From a checkpoint of a small transformer trained on Wikipedia: 11.7M parameters, no biases in attention or MLP.
MLP neurons of a small language model. Each row is named by its layer, matrix (up: input weights; down: output weights) and neuron, and shows model dimensions 48-143. Each number is 500 + 40 x the weight over its row's rms, rounded and kept within 0 to 999. Numbers have three digits each.
Before each neuron's rows, "fires on" lists the tokens most often at its 100 highest values on Wikipedia text that the model never trained on.

fires on: "t", "ut", "l", "r"
L5.up792:490424556527407538504563461486537473488483482497489484477428517506552443502529538591504456471498519552466496445465484523466377523502493486450501478530472486486610487476537521475587545470558482473467538470527523506526478494576508480464466448520458499522513528529547522576476557521440464543
L5.down792:457472515501411541543454449515516495508513475442545420550542509604534543468479551501515534550500467538517521439465521512491462492523437490442543510515463510450544485457521555582501456493555515553517415511503501492486475473554490477487567439469419472557536474535501482414508459503535463516

fires on: "s", "'", ".", "en", "ens"
L7.up40:543486432571477530534538459497503547536502497524483598549474475533397436466510433498496551494528530489488472531452579456486493557464410476411503527508521514579503524465466440534554447470545557546570533488489484457459502466465504465501525497423560465510497492540489584423518547486472500509
L7.down40:495470462536567517477566518498470520518549467528488531486486485518457419578521505544520425501568574473479523497487570510495588457461502515423497516547499470497489517437481464511456522483499514449502514501464421489511467498525495471491453566456479465550467505512535451546504575466442446481

fires on: " and", ",", " "
L8.up782:539465478514529533519476495509555522511462439445482519560588449487568492517565544389489504415486424490484512515546534507551467510566544468480453499404523448419486503469531469510488467572529463466469472506482381552538481508493530506445493557529501482492510527511475585478517522476566472464
L8.down782:498464441487537491560613533509500512487492508520492463451487479500565485528539460523515505499480506463537539539570509514562487511513547502490509434444438509509479534464541443448511477594439566475498491490467523515555532520557547470542500500507516476447535520433519495458478504559509452472

fires on: "d", " and", " (", "f", "m", "s"
L5.up744:524496459490431419550439564547541525460520472486520439510488458585555436449520561457504458483524534506547501508581504562569442488504513472461529530502529463478496517500444514525459578503503505589502502560535464506570478487550547503490542442485496453543467565555470529491570496478581533494
L5.down744:478442633459493600513479426494500533521506558489467493465460482487462494548490483532527510509564492567500543535445550489499465559482500490553497554532519582436460474539420444487484504490442461508529487488434516471481500497458491493498425510553492527513531457589453513515383517489458471509

fires on: "kin", "ing", "back", " jump", "ford", "Burn"
L5.up630:551510449498515497545544459521510546473512534518454588496533442510478434503456547450380507507485527451501550510358474530502487511511500484500459568501552556527522456457444565463497509459543516462518516539511524467492481465565530482576445509611494469457552488510555473471514463541542530502
L5.down630:476535468523426437482492509501526540526482428508533502433446538496578544500538562483579497496510480509477458505500527533471513500443479501508516458426475525535465511575528506520507431467444426538507507536562467502500500440549460523495567514483527507516544487518489495487564477473517502454

fires on: " ", "===", " ===", "s", "'"
L7.up955:495513444479500511521530480499461407557525476410531535453476532619455454424537510548505509488496451479508559523476492535481464509509539489470528554462487508432485484501551525479524466496612491552530516532536445462444498524483453527452513586483522496414530574438505493523514531455510460425
L7.down955:549503514471465467386513536529563491450443422511485457533481434552531476535447516473490550577592504486569562461517496442521531489503547505475485500518492515504542511493470444459466501488475513500544525425451549485530471454497512457532470460509444490468526509502464445554495493611476463437

fires on: "s", "'", "S", "art", " end"
L8.up979:525521513512483442573566531474544462533527485530538493465504481483428497528474519547467473449536508434503516504512570540495524477512502501469504510475511402611444518502449410531483420525482493493538566475487505542467449450427506480504491518458459530491482460539554514553558547474519485493
L8.down979:477485504490506512473438519516496523512525505497549471533526475515539506536555400473471388539469489488544506383567472534542491500560486432490550515430488514467588504481542454463461576516473475466447465459460566558571625554430443475516410547466532499520529499481515496518494429510475490492

fires on: ".", "ed"
L3.up350:535522530483435450481520575510461485544510506504512490503480520518539476558428464556548560533528430504509533511472472551476561472522509461498495495550482499506418505509470579507475436477494510547468480533491543597544471456555537458450483534502505535523539495503515637513467497465526539561
L3.down350:546455446396519517515424493467444506540534555447475484597566486430460468452539518551507466513493490474444497475503474539521486515595500490501475477472461460480595512514618480469519579541477463515537412513489470493509555476456441567464482515521549420504472466507499455499499531517519527438

fires on: ".", "ness", " American", "ity", "cy"
L3.up225:450506503370499490498512548590527508523480522548482466498469475589525454513456419536521578505442517565539469486498512520483480495550471533453495504539489491520560436553434523497453473460528405514481474546463495484422453401432504492508438547483474562470503505492482551504478512513521520574
L3.down225:546480508477558428507466528456460540512513441520500457519588501500512500448491531568525523545526488495510539503525487510546444478504540531481503557535505466516466597472505488462539498483508541491521506495484523526530631508532479502500509527523492467514486495514478542526462439432462480524

fires on: " |", "al", "s", "er", "r"
L5.up122:457461445553514517520511473586433456574483479486488433492488454512478406601619469527494471472523541470459473477477476525474493545536498472442537577461428483524430477427483456558504495474567495556491510547491496489539463550409542485573451545481500504457452524463528503542546450440418498545
L5.down122:463508534492440541572494453428490463486525579496495472446472435498477511493523486555438503447476543479498447533509521562493541502521551429560439463483548528465504509512485487455535476430556486473472474574567502544476476544464511396550591542485521562529495485552515467470501566511447568499

fires on: ")", ".", "rick", " date", "),"
L3.up417:471482510466515457500559599534478490502520491497493464464472535476534434473441474533481435473505437494436543466458535544475496503479483527463606474492472469494531515443508571518457525475514546447451528535513499494514557419558528478460453479489504473533456519532370482531475483434560615548
L3.down417:418451510477537487506578511431486562455478506527406449513548435488504521448503476510454530516548458512484552537469537530526544517499450562484483489470526436528509463490555480495472504614490581477528404494460448519513516545471512434562473499475522418483526507525555523456401567486521472483

fires on: ",", " that", " because", ").", "),"
L3.up962:531473468492466473493570452544501460448462519515512450452489600478477534510455494491519459539494551457473523535454479527529532531552518472530553528417457495458523511480541533473488493461574500524525536500496530538447515472523501533532546571526508458473617415505513429525540534453425493469
L3.down962:518483523525522542513489491498439504463504445525473594564383457509434536464467390487542515453459526510505465522495498491480502465558466549515462525477433472456510525548514470552438581516541487519502528534519538518512498489477470482461511526489500519452561453448507472540559450541443491507

fires on: "s", " to", " ", "z", " not", "d"
L8.up264:492501586458578515484545483439502472469460520489473507474516518505497508475555517543522454458547451470495444496511537556543478477605496542464568560416474599554463480496525503524491430488507490549491544574510533460522524520493501412504453509446502564484540497428526445483482559507535526576
L8.down264:504456487545472543502537476455507619505465525487492503466415466550541471465470426503459438513504436505470496497577554526503514460511488524546478491493465556555420551492501496569504536478538453488465533522528411484473539542514455496493506472482454536522565554478620395466514480557535443536

fires on: " a", " to", "tri", "ter", "w", "th"
L7.up525:504540576472440487411492454522436512522561444513457446533520424492502455417469469500537538482534496497520516497500470491540489404529533423478475568485519599462457510439521450511438465447481454560555615546508559482535441489451577490463484447519548519506523531493471520503486496534590568531
L7.down525:450450510493506485561501568424550476484497544527401494405564478448485505514506543460489423547480493424486471542486485542447487584519430482497519522467523486552515515501476522581467538517481487504513438566563484456465535540479490520457527509488472480547496481419516525557518540471511481550

fires on: "1", "s", " to", "m", "6", "8"
L5.up995:442502567532550475494590519472577536447572529498521564505538541467503503445507522527463534454525502472513467477503527462587449565439456497423508541506584587462433470388452470461467487451541520562546532515507478407499514511502524417486481579506539509436556501521534519482489430496562448579
L5.down995:564558531490435509512489447447462519504485481523544458449474507471479530502507576460465495538459474446471506482528407483516450517434533611552541562475499511521519430416494491491402498500567558480472500556526498510531491550579489490534528521525573539494514532501493452512573488492536481510

fires on: "mo", " was", " been", " CD", "^{"
L2.up540:463492507542502539490460563376512499495453509529514516454487464517516468474511480530543491467514490459541406526448551449532494487469553501572587605529525449470554475530448491406542446508516500427482551530507506527536503503484484441520542578503498492431545443464483533504543507510466453490
L2.down540:416475518512527478569536496524519522438496500485484474536438475501441522481476488549536454486550426462463403581424472416497514502523528545501453476497525464493481507525521499492561567477500520556453532491521431453513495532492484462549454527504610470481552537470514490467494551559457507447

fires on: "-", "ter", " a", "g", "e"
L7.up43:471549469451479517498562501530480555541480462538434484563468501517472485429475460526558458486472552529537516490546480458433529439543461484554452486551534542551494508536502557524520551476473498544607505501508515463504493534478495481571505518574580518514519461557487504469447538513501640507
L7.down43:524464503489477472504539479486423423453503511497523582507471515549477509536480604478440387432506539552473511442480507489514512450512507468520462556427491521553542481581518555530431503514496442510478446511548509575520530486491522503432442519504489503568438558525450451502510546532545512559

fires on: ","
L7.up370:478471497413527468432543591463573447564515608498527439482500432517493520427415499449473551540541494478521477543512501515465532547517499438551529510478485524398484495499454515518505517511467497496525517487490492511588508521510620535462501529443525512460537547478512472554485573495526500550
L7.down370:570501444486463552546474517519581507571454497496560446497470485532527492484449501456469509579476501476513414588479464469450563472524569493467517561459438502504527477514514529467521513420495517548529518462533472529491503477594512503454459507489491451466588517496511479581479601452520512484

fires on: " ", " the", " that", "1"
L8.up181:474542515540506498535555466492508575508523520522496495517520540487495494486496473509523496474541540519489512566490491530465494522508495541481498468469570525414441551491541485444483580510496560475566466508540480504515580514520529453404556533519511478515536466504492462485539507531440551545
L8.down181:492465444523475523537491419515450520454556452460509481578508548485519487476444571497522491513413549483488494486470531479410454520445503529503541504556451509438507554433497588489574529511456479455475438507543488463457552568475475526523529515503484527554516499494483478510484493506515448475

fires on: ".", "|", " University", "=", "(", ")."
L2.up182:597399513492519487485604515514460517455521503534499544586477511536565527517548496545448566496516450564512565499486529512491542473526586518480536469523500479473477471499505500468493493464468432514467487503523528496505533510558525504511543483565480537541466445530429524535404528433483518489
L2.down182:521498472531551507424485457482541458517467523515482475458444499433437427494466482494538573439532561490425512525504466521472489499520503513501498505461475528503522534487495486450534500571510479464451519497525398549534505595461492565483514504466443458480511485481511494557513525464543513517

fires on: "1", "2", "3", "d", " of", "4"
L5.up849:512517418498531520516479466460431504505522441519495455476499492461493496461515489500524434516477471425539458498557457502424533523520536577478499497465466497555450498496434596455567510413480594490511491513473482479539510491522522511577467513477472562504541562498506449516543480490440503452
L5.down849:435572501537421452456438508517464463491460532514463484468462533455496559503552525496527570568524477517531559443529439451503501540551523550510502510485487447447524472421516456484480529485529517499456458554484534551478498475473535489506467460472479494516583533511543463535483453524485540506

fires on: " ", "1", ".", "4"
L3.up775:492519472564421466512460548525518508535505547538495479504484560506461470426509492532461523516498520483496537516461525472506546497497477585382486501454497520454456517461534481515525487544541507489499444644532570489530489493468529533494486527468432532524553496521503503515491476496285451566
L3.down775:394488551483509473464446562517514500531454517464465558427489512535497473432511508495527517476551540564461558504512476526526485543516439486433480570526504469537445568498497484538516498575520508557581489510540517499482428587491507528535533528516481470450477536471503428514461509507468481502

fires on: "it", " Charles", " To", "ctor", "and", " power"
L2.up606:498474401581515485501447556498492481463473521479517556470503506454467518530449472499515540493490493564522525516583567520471496452446538503542397492544531546471529541495520468452523490441549497492459505534500476567509556430472457522510517472525458528526540534531508509492457530482466464511
L2.down606:540482548412523548464505599479516552452466511511494489539449545510578479459515496491512492467487465481446555501438530518507590490423486495470538466415502437508407529536486509536480522491472495481481504432472502471479501554569524509432490504514466461539478569466490468534513563494496427542

fires on: " DF", "c", " League", " Pld", "loan", " under"
L5.up763:520418522514469526476494460490556543393491473542553494576507498394498488503442480449541551433520528496511455444547518485429485540532566503465543524425378456532479462530486530512395508565532488433441551503531464530471501446476462484470542438492479484578490427588452470566461466464507513445
L5.down763:473475548536509553410442480483450471527543495417446480516529531575436532537501482548533545561575500608578553500512474441521546506491496441396453459500501440498545441518509550476531508547518485559496484507493527526548491508492489566514542498509508513547494528479515478512577520485479475556

fires on: "y", " of", "ci", ",", "tr", "es"
L5.up470:519511490524598517448570497471540469487457522486452505524533387526529531380509468433493532515588502525530534523450480516540469522503496430472547537422495538492467438564548479504450540511582529469552469458526454489475446469491499477473528524421533430463542547501486439507511493469543555516
L5.down470:596494539480460436478563539522480540585447524527478427505469557471444515562508492480496495506483552527495566477552503500510463491543477522492477522561467500531539463495473452463470466498508572516555548462484539524460478556494514555521437531419456510407455400496497584575474585463496438475

fires on: "ga", "I", "in", "to", "th"
L3.up505:520466596567478518564500503468441475494524507517547491512475437500496458479496523487478513529562502476548485618481515473505475493499536474535466420492555513472450569452433516496470480534545558471471548476481501522599499503493484539568561508550581472534470500515427413494483551493594549510
L3.down505:493470400473486496505542493567537510438543532490485546539527564494494502438541532559577507554473544470562514506520487502526526445519541441503545470544496547519519512494543512415567460470496458524481494520493477445507512446489517527455513466510540433509510459501502482442489443525482467525

fires on: "d", "ed", " ", "de", "o", "n"
L8.up161:421536470558570533511450477493484465476489514528458567524493521514512553435559497477526493561508491493484536513457490531551506473483503482478527473517472498541488471458507548452500530445474567453463482462458471514527425530504493533458492398510485535488591461506534517447450456588521501434
L8.down161:475507470473497464534471541549453540444475584436458496627544484435438531525512451545450501545512531514496456532515600510480514472470449511477463513444484571514485481569512523531499442439534523459520512447466529536487488458516505483507531596506510513537423427481491528472489496503499476455

fires on: "ing", "to", "y", "ne", "mo", " most"
L7.up807:475445515507528513565441439526479501435458542471474589519527504497523581477450472474471453504482513477444458523455541539574531562383530479518435594477443494466523486496530506549489537532481559570503515551519563471561399470487540475567512424491517477478523500561454550488496475529553531455
L7.down807:510602567401433540460506430507549495515525512462533480514463469534548495545536486538513519495434504522441512427527508447512529487525489503488471435534426477513531514484463460560508506518457527486427538504527479474484389486523510513544467521591472523531513477437433449495503477483493516488

fires on: "\n", ".", "|", " some"
L3.up759:546441547507558514507480474479486451544466540523524525510467546528460467522491454572467570528460521476510550496491589502514541408484567575498483538489504487468431472494466524414513466523508500530488519527476539561483518451473491492465565542509431568509540479539426506514488498440445540512
L3.down759:574454500379527543479480478501469507513469518495471527530462554467436459525538469496497492463547504497588541478399546538522534429496511476511529507501473452521431554539461500508564510482509460484499501475455499557524494560520501497470521531556435479523540477479465494454432514534460528482

fires on: " con", " Con", " Ga", "For", " For", " Man"
L2.up566:489475509468461502546555466448506546446492464513509546573461497504424551427489478450565502525521460515577530535564504538541486502512531486438462542463490538503472439494520536481489455547487480499532565595556481469604477441401510558530477524486477528485541550522536514494509508465548467455
L2.down566:521441491503530522479503456462546485412519449488479412484446445480493579472471491486523527501481516462517477523542597439532465530544517485539424477460532460494510470496472499525480475517488489467487521486548526485491515562552521527456477495513441471504498480495510473505544562492448415450

fires on: ",", " December", " round"
L3.up541:565462497457522450538540516495511511545551548483524487521487505618480500475406500517489480514557481531536533523485562512510542470579560408529542496535475520487595553579469491496477492497535501431473517585462498503480477468548526479487527529471504476512570476481567491477469534532481521531
L3.down541:574514513470529547458539479532567527508430508436587584497454488546451504458491467518525479496519564565527457467517556493509484531550451546518479488502474550489512498453580502501548480462544547525482407488502482433492472516473474543498496458449393499458539427494443468514594540538427460567

fires on: "no", " L", " either", " Bo", "i", "cen"
L2.up111:546483568430454483455368492542583469518491544498550484467524468529411505459481547548530515522469462458478436470501535581517532482491483511410541499544483535492462467561494458456506403530511530512454506470496523509453442480526536467477529529576517522456570514441523404579566540429501502497
L2.down111:503478464478539447522502462520507511523471474487529504505469473478479519404509470529363532515521472501467541564530488519508489577502566511455460577464493510531536518515489432448420482562512470495506511484453528453497522422468449438508542553487530526486500530494467430492542458504472590497

fires on: "l", "er", "r", "'", "n"
L5.up550:504470481495503550481474526479431477520521523491497460554562540541456395483549556532521426485510533524504425487455442483495427640505533524447458474532425435496475509492488460464490559524586529554521518527560525447485500557473462503485464451505459520523509530484543537517563513535464543477
L5.down550:500507545551499529535543542427457496428527485433441510495444509498505511486530536583495497453425479553545511591552511528525593442512471464467505478510489472525547490567501484563477506441504474482577501496512462506481502522485564414495495490491549426487565503478547425500463510464511489486

fires on: " of", ",", " ", " in", " to", " Fort"
L7.up505:533550457546552493504505505520499535473503499460513533531499467498576484524458517447495510476535502459544547514444531528526536552518488549484433496488512417420456527444524419543450419526463493554351469494544503493455454494449505445437480460478516496559461550517576502514423529466500509524
L7.down505:488546522499432410511500512531490507479461469485487513491501484564554510531515512553578481539493496501525512525451472540566533494487507440483486490509505459533499531460488520530459507541387465512452407524511457496571468413481565455510417431495437446490518497531489552450480502456499563431

fires on: "s", "te", "us", "-", " sea", "is"
L3.up431:497501514535473495548528556464502493504464546563548538499506450535544514533474481507468472506534529548507501454528492560478507491475536500476450585539542446431507461485477479503506491508514612512517443473517476456528481466461498466555516512471485549558517436497457486493504487523474470494
L3.down431:525540481477508489567507460493475507470524525543521527490472557510582561491486480460557519464480477544431507474490529449546525452421461517380483582520533422505528524532507434534488517452572501479467509428514480472487536512541545495411601457497530494485522538559496484496460554548499434509

fires on: ","
L3.up276:560475612466515534513502473535516536508559497529518491482531575481515534519501450477537487460524528562482506472515541512549574442589599477515518516463463495548506479517532511474519477489613539490483523515490469549542468502526502495451556523521443507530605488448444488507500542506461508430
L3.down276:536435495544490495487541492500475488469508540504517575543445430512512530551454525460517511433538484407549466455481525512532488445520555517493471460438476487458550508520510532414480489503548503499513454465492479506527465442504465495427505530525521473501521485474472424425541545477448501495

fires on: ",", "et", "ur", " to", "ra", " First"
L3.up659:535515508453508511493581518522484519452524498553578422530504507593464559563498452476461490476552504577459516481411447479537488511518539440622543527474491507527456538534522497566506503518589548462476529519510552613565456512472546541493475513485508496480472428527522481488477499480451492474
L3.down659:510545485530468510443455491443490451527555529523442574496487438546509517596496497474481500509456522453486474463456524477551424421484525541518474501499482543532489499478461437471502534564501498595515449468541494442536448497531466481586525381481483511540518512446544505482566525568535472531

fires on: " =", " been", " was", " were", " http", " are"
L2.up788:451528502481536460509433532462506467437487490516480517497534545576565520485533566514518424467549484503501494518496501471518463591540487535507559546529583510453541447483493487502475478502514496431520565533491550515472476505510469413430530489483578543527469502525459411559576443558464477516
L2.down788:412489538518566461487463461495500476461466517482422471485461478540522464452493527538509395443564521529472485473505436552469455493497490530534583537565542478471544578522473527525507512452517518465532554534508551551522467477506509456471503436522531494508426468470534429485515451565481498448

fires on: "5", "0", " ", "4", " of", " a"
L8.up683:490441497551519510471475509517517498511532484537461476449470485437493497505537543516584512461527527458550506475488424493485548481502537541485557566486450565518442481492445397452592576503507562466443538552487463519446493501572479528511455550409556585437530535522421497501529481476488528483
L8.down683:474547572482524575581447479544493558501498465551494518402495502535462562468496504483500480481570517493553516490553399534520520464526525472544508498509427524544492530434587462445423571542513442451443539514505523589609527481458473530478469525458532494503443513508488456488493496507523509535

fires on: " |", "\n", ",", " "
L2.up714:565455555479535520434517495554449508509480533493457487543494496469500468477488490525510526441504466490500520492550512517398522514578613598543462566495400469565497462429511450472476484528588531496441547476452411519511488454489463515510504534522433473445511516481509522463493529501541507505
L2.down714:523450528495485547486541524483509456511495509499575510502570496463515473538430466505509486447491533450516496500513529478473509550474466389480484520485533444445520499475484493505526455486423494515516462427483525527541402583562555559530490564512452504519525498478531494543548494482519526504

fires on: "o", " Fu", " Li", "zu", "ang"
L3.up103:484517499467544532505500453558532473497480461538554538544475468489450468517534517567522573488461544548492584484549563480403527524477511557527526521470537498458541487416469483459587459618478473478491470548469554513503498488472490521515535485509480467511540518455498526479455516472497550471
L3.down103:550495607443496526516506527489567523554471401522501512540506529470505517480498410574491566521502527540464494460526510523468462520497501494546457404458498398435485501487504543450530507520448512515567412515497459500513460484480451452499592476500470483461597504502475550459524565538523485463

fires on: ";", " |", ","
L3.up11:451492519530541522505503563483520507495464409501484577545577496431512541530510521506514465493485525453493515484503445492467539608456471485455453488503443511514539549479592484504484488533513513505541461542514413516519500528447518525572518529454499521395537538491489542490512484532498549543
L3.down11:480586552426482584465516529494429494497528508493504360467492533471553455503526447552464505454549538479432488496473507546534518438490468474470597447529561510435474506531453475550532453532501477536497577494423538535435530574482525501439519537443502440523514510486532526465554532462477561499

fires on: "-", "&", "ent", "per", "_", "ul"
L5.up352:524528509506504528546536513572562467519491465503514432498553460482483476535532542494535518506478527551539554538492491543452506573510501512488491493569564540497513511608519480524573526512550506528453524532473565516472499534522601486470462477550450431576503528478490471446485514521446519475
L5.down352:527523511548474493508487516453516497520519507540478475513525484496447460499445537494538525492443529519430490466499523444501488555523436532509498561479466571483563509519483452518542451525475531499542550619553514546482497490463506520511515442505515488573420531493521452557532472489494449494

fires on: " of", " to", " in", " re", " for"
L8.up383:560518509550533508450483493495483408479477462505450513456459465477439521533489575449537436442451537495484587504521501504503430526537569542445479531537546487484472532527447546458428405605433549566551478527524482497541405522516518510490452566472518518559555564452576516528516560466504476476
L8.down383:441440517507493534532488515483558582534482456521520511503545533489525476490492516451495546513522464444547464546518494573461469517474445532537453460479583470518527541499578482506498479503471461529483380463422524527484504578517514537496478517418484478447498465518497469370532518501478518453

fires on: ".", "\n", "%", " or", "0", " "
L2.up476:559401522454560474445519437528465489486491488469488512450467435503475531445421495539503471511468494550418525507570525497492456484608459489504421535538501520484505480503543457481450502475498543520495475562555569502477541443471391530572492510522592525483505460528517438474515490571543482567
L2.down476:449479482480450473526453500537534520522462553522484500545496484528507491483511509418499460521452485509493512507477419515512462471477456502518527451505550532499519565543488515563570596478445520454522538502505497498530413452436440555574403472480493505478466549516500526533530505409534499539

fires on: " bond", " Record", " days", " land", " Hill", " DF"
L2.up178:484516476520504472491440492497415391560495453519477502492431502574517498499455443460495465469498570509517503481536558512555464434517465460546496540495478530514494523484450533435500532498561614456492474542485475443543449460548550518556524591549457522534460503530447518476470511479551546494
L2.down178:411561485479431506435592448483538558531497548481484460484520468449514508483530543448603521485498543526498526495487510440513501464572486415518465495456467469514537537395542561515579567479463464506469425547472484460435515502480568549537432516443537543499579530516442470554513490429554464505

fires on: " ", " part", "ed", "ide"
L7.up207:492501556552547525508475493517442490415427499499526444542506601487502471477506479543516487445521528455464539482504501555524475492562527502438542502452427472479570543459561552534534502502486488527440557509520476464566394466553472558455597466508520523557525516483483545466514477528559480487
L7.down207:501567497515507525535573534516506472576531548557471473473461461530469525524443509498415446479496497487574464530496528533547537542495461483483503489497562401446496485469419507439504463501550490474483465453457502515488450493405509531536444515494423515447494474516457572518482465461476541489

fires on: " A", "A", " m", " Ab"
L2.up543:571520520545486503503424434514431472452533515403499540481485475479529524470518506475513469475473529553586518512441455525554572562528513416550532461535532490507543482451467560455477459491498466558534447561502498559485531463500505513460480442566586480568491493572503544479460490514500595544
L2.down543:467494499471472485458509503590490438546455499405472518471483494477464522556483547467476531469475490511468542525492545481495497522478479516475503488476463499511501495487566527477450515490413555461499453479513505500492502468533542511450516576479538460497431572506520476481485524464456547491

fires on: " to", " of", "ly", " |"
L5.up878:539468527499577535474505516526484493433465525451423515471515502526540463547498447450570507467509599504529513451460486535478452497539601494490480517483554510517473533502424470503468460554533565549463522548504515466538473442620414560463450569533499574467520517527505501437526458597435566405
L5.down878:498528511530547528501525459430488503476541485527481545528568453571429522545352493505516476385469543463537421465439486492463496521509484464533486496521436523536547456488454440515430459461454531438561495498501489447568605482562479522525453508499488485523496446425496497506504440509435444505

fires on: "s", "f", "d", "sp", "n", "F"
L5.up148:530525524474464558485493502528466505485479494499507444444605510533433439517558535520518520432499533464455521534550559542499451452534471479484566499494474553419468491547509497448545442530576464558471526548513540497492487495454473460437489472455526512484480476558448485554475469507567434508
L5.down148:465437493448580533496515461508436467483503434500446484529522496529480569494516495531538565478505486544478427484531444511578512562526551493456508494435472482489498409490546523569485493530469480570421502508523502541484562530456464553469547566486465567535545534500493473413500481398427482465

fires on: "–", "-", "/", " Art"
L2.up199:459520489552503530501493447465469470505538410513520497476517517524456588470508462533469492466588478525504542462464477488446452510522409451537451520528467514498510495554509412490478463530536471441380478523486529475541481471500466491489545425483553492493499548474480525487572457398522514554
L2.down199:391501499567533517456502532458545566512518449518507455527488529520478556459489436555574498485574440520486570525524520475568497468423537552501476500557486473519482521543452422439511553518498422491504523476523557448529511522478504468503514400484637536512473537422426613486541496493495526510

fires on: "s", "2", "es", "|---|---|", "1"
L8.up103:534442509460462551525494508498524504474582531469474495486476533558466488457568511460397514534467422454528454489496460459488457534543472499526531504520466516496539492426510570500501527438502531489470553469485469477528558505563542488527465471477537534524464488542490487548537437504432569453
L8.down103:512464455537511490469496568541551516511507510490529519565485436591492613573471442512528502515562422471474587489458511584465534516533451485493484461501490519451572602563464465537482474463481503513522455483503543492493492503529540514488525474540481497467440537431555524462482540515472414468

fires on: "A", " that", " a", "d", "ed", " A"
L8.up30:513549526534504438527463481483486500489476447506471576508487565435488501498492494516514476538492559517517514582500496482570525480473520488495487528542519565469496495466501511423397488410475484547516457481489547529476514531534458570470469478538570473568557522544533497406449539501493523581
L8.down30:470481507504424496522527491504451493640524487454485505477497467551502556507497544473490481548519494430470433488544497493485547427547502491451526548508409544532506483516496504499511480437533545489512500544542485548470494479592498545467552561547491475464456489497499499592468531414530469508

fires on: ",", ";", " have", " had", "0", "9"
L7.up605:527485523504578536467580548519500502552490502525464483479539507539524493535503478482527435463513480466435560489489471506466558530415453535484441565531436494507454595461515527504553588556489460540508522524503490510503490463434512542500448501539473499486480513428446578506469471453530535516
L7.down605:535513432523421416478557479429515482530500418464425472488460463487537572401531460506612531528526482490480482556453510500520505488507554491555545377489516475496515529468487452467566392517510557531493471490541444539464538500515518498448535443521536488532507454504447516476532444587537404498

fires on: " |", " ", ":", ".", "1", "4"
L7.up943:569490550475552518483525484534537545487502560521506481459502461476433453454481574549466461503488518471440544491519504511552565553525538488471487535514526424485428475497556488450513488468490560427505524508526493546574544469506447562531449491492520493466486472516528507470448530535435507525
L7.down943:528515408504509640486574542488456514517525501440506514431509488425474465474490559491494522516533488458428506504491567576427572572506501563485475510466528528528440490531508474465573554503477507448470517507481490482495486421441484577540516519518482510425513528538507522509511456373533504499

fires on: "s", "ing", "ed", "-", "r", "p"
L5.up114:505559513500543547485483577464433424482493502528505461436431577492548487499532474464537424580460483504454460501495495496503509519467546500540546500564486454474512487508470503548486428464528574484536436526526487480484477415506420541464579447449487531555567462508489528585530472486440434454
L5.down114:492453449440593481524527472527493513516520497528465487528511496476484483548519508464483496544533461485534430437432513446494554479466490494466494462530471472480489596540498425477530503584486502549432489526485535442526472531481459581514547566388474499487504483531478529479491540491547502514

fires on: " |", ",", " ", "–", "'"
L7.up432:440481530540530543532502478606465509502589429393443515465498535517454476515514454434508518406508553535521512549460526529498506512496513495467479570511535454447495466499532463449454509513518534529463561541474405488507485476495462525500471514534450441475458569452466569515483460506505460499
L7.down432:482485472548561532555499539558491442478470512579451506435512459470492616466530557538518427456473468453529479559526534478454482478540536510518491453521576508487439532494493508507589515518495559540497536487465449449437472487480479459518537496524515528558551432524531562508471538574534513461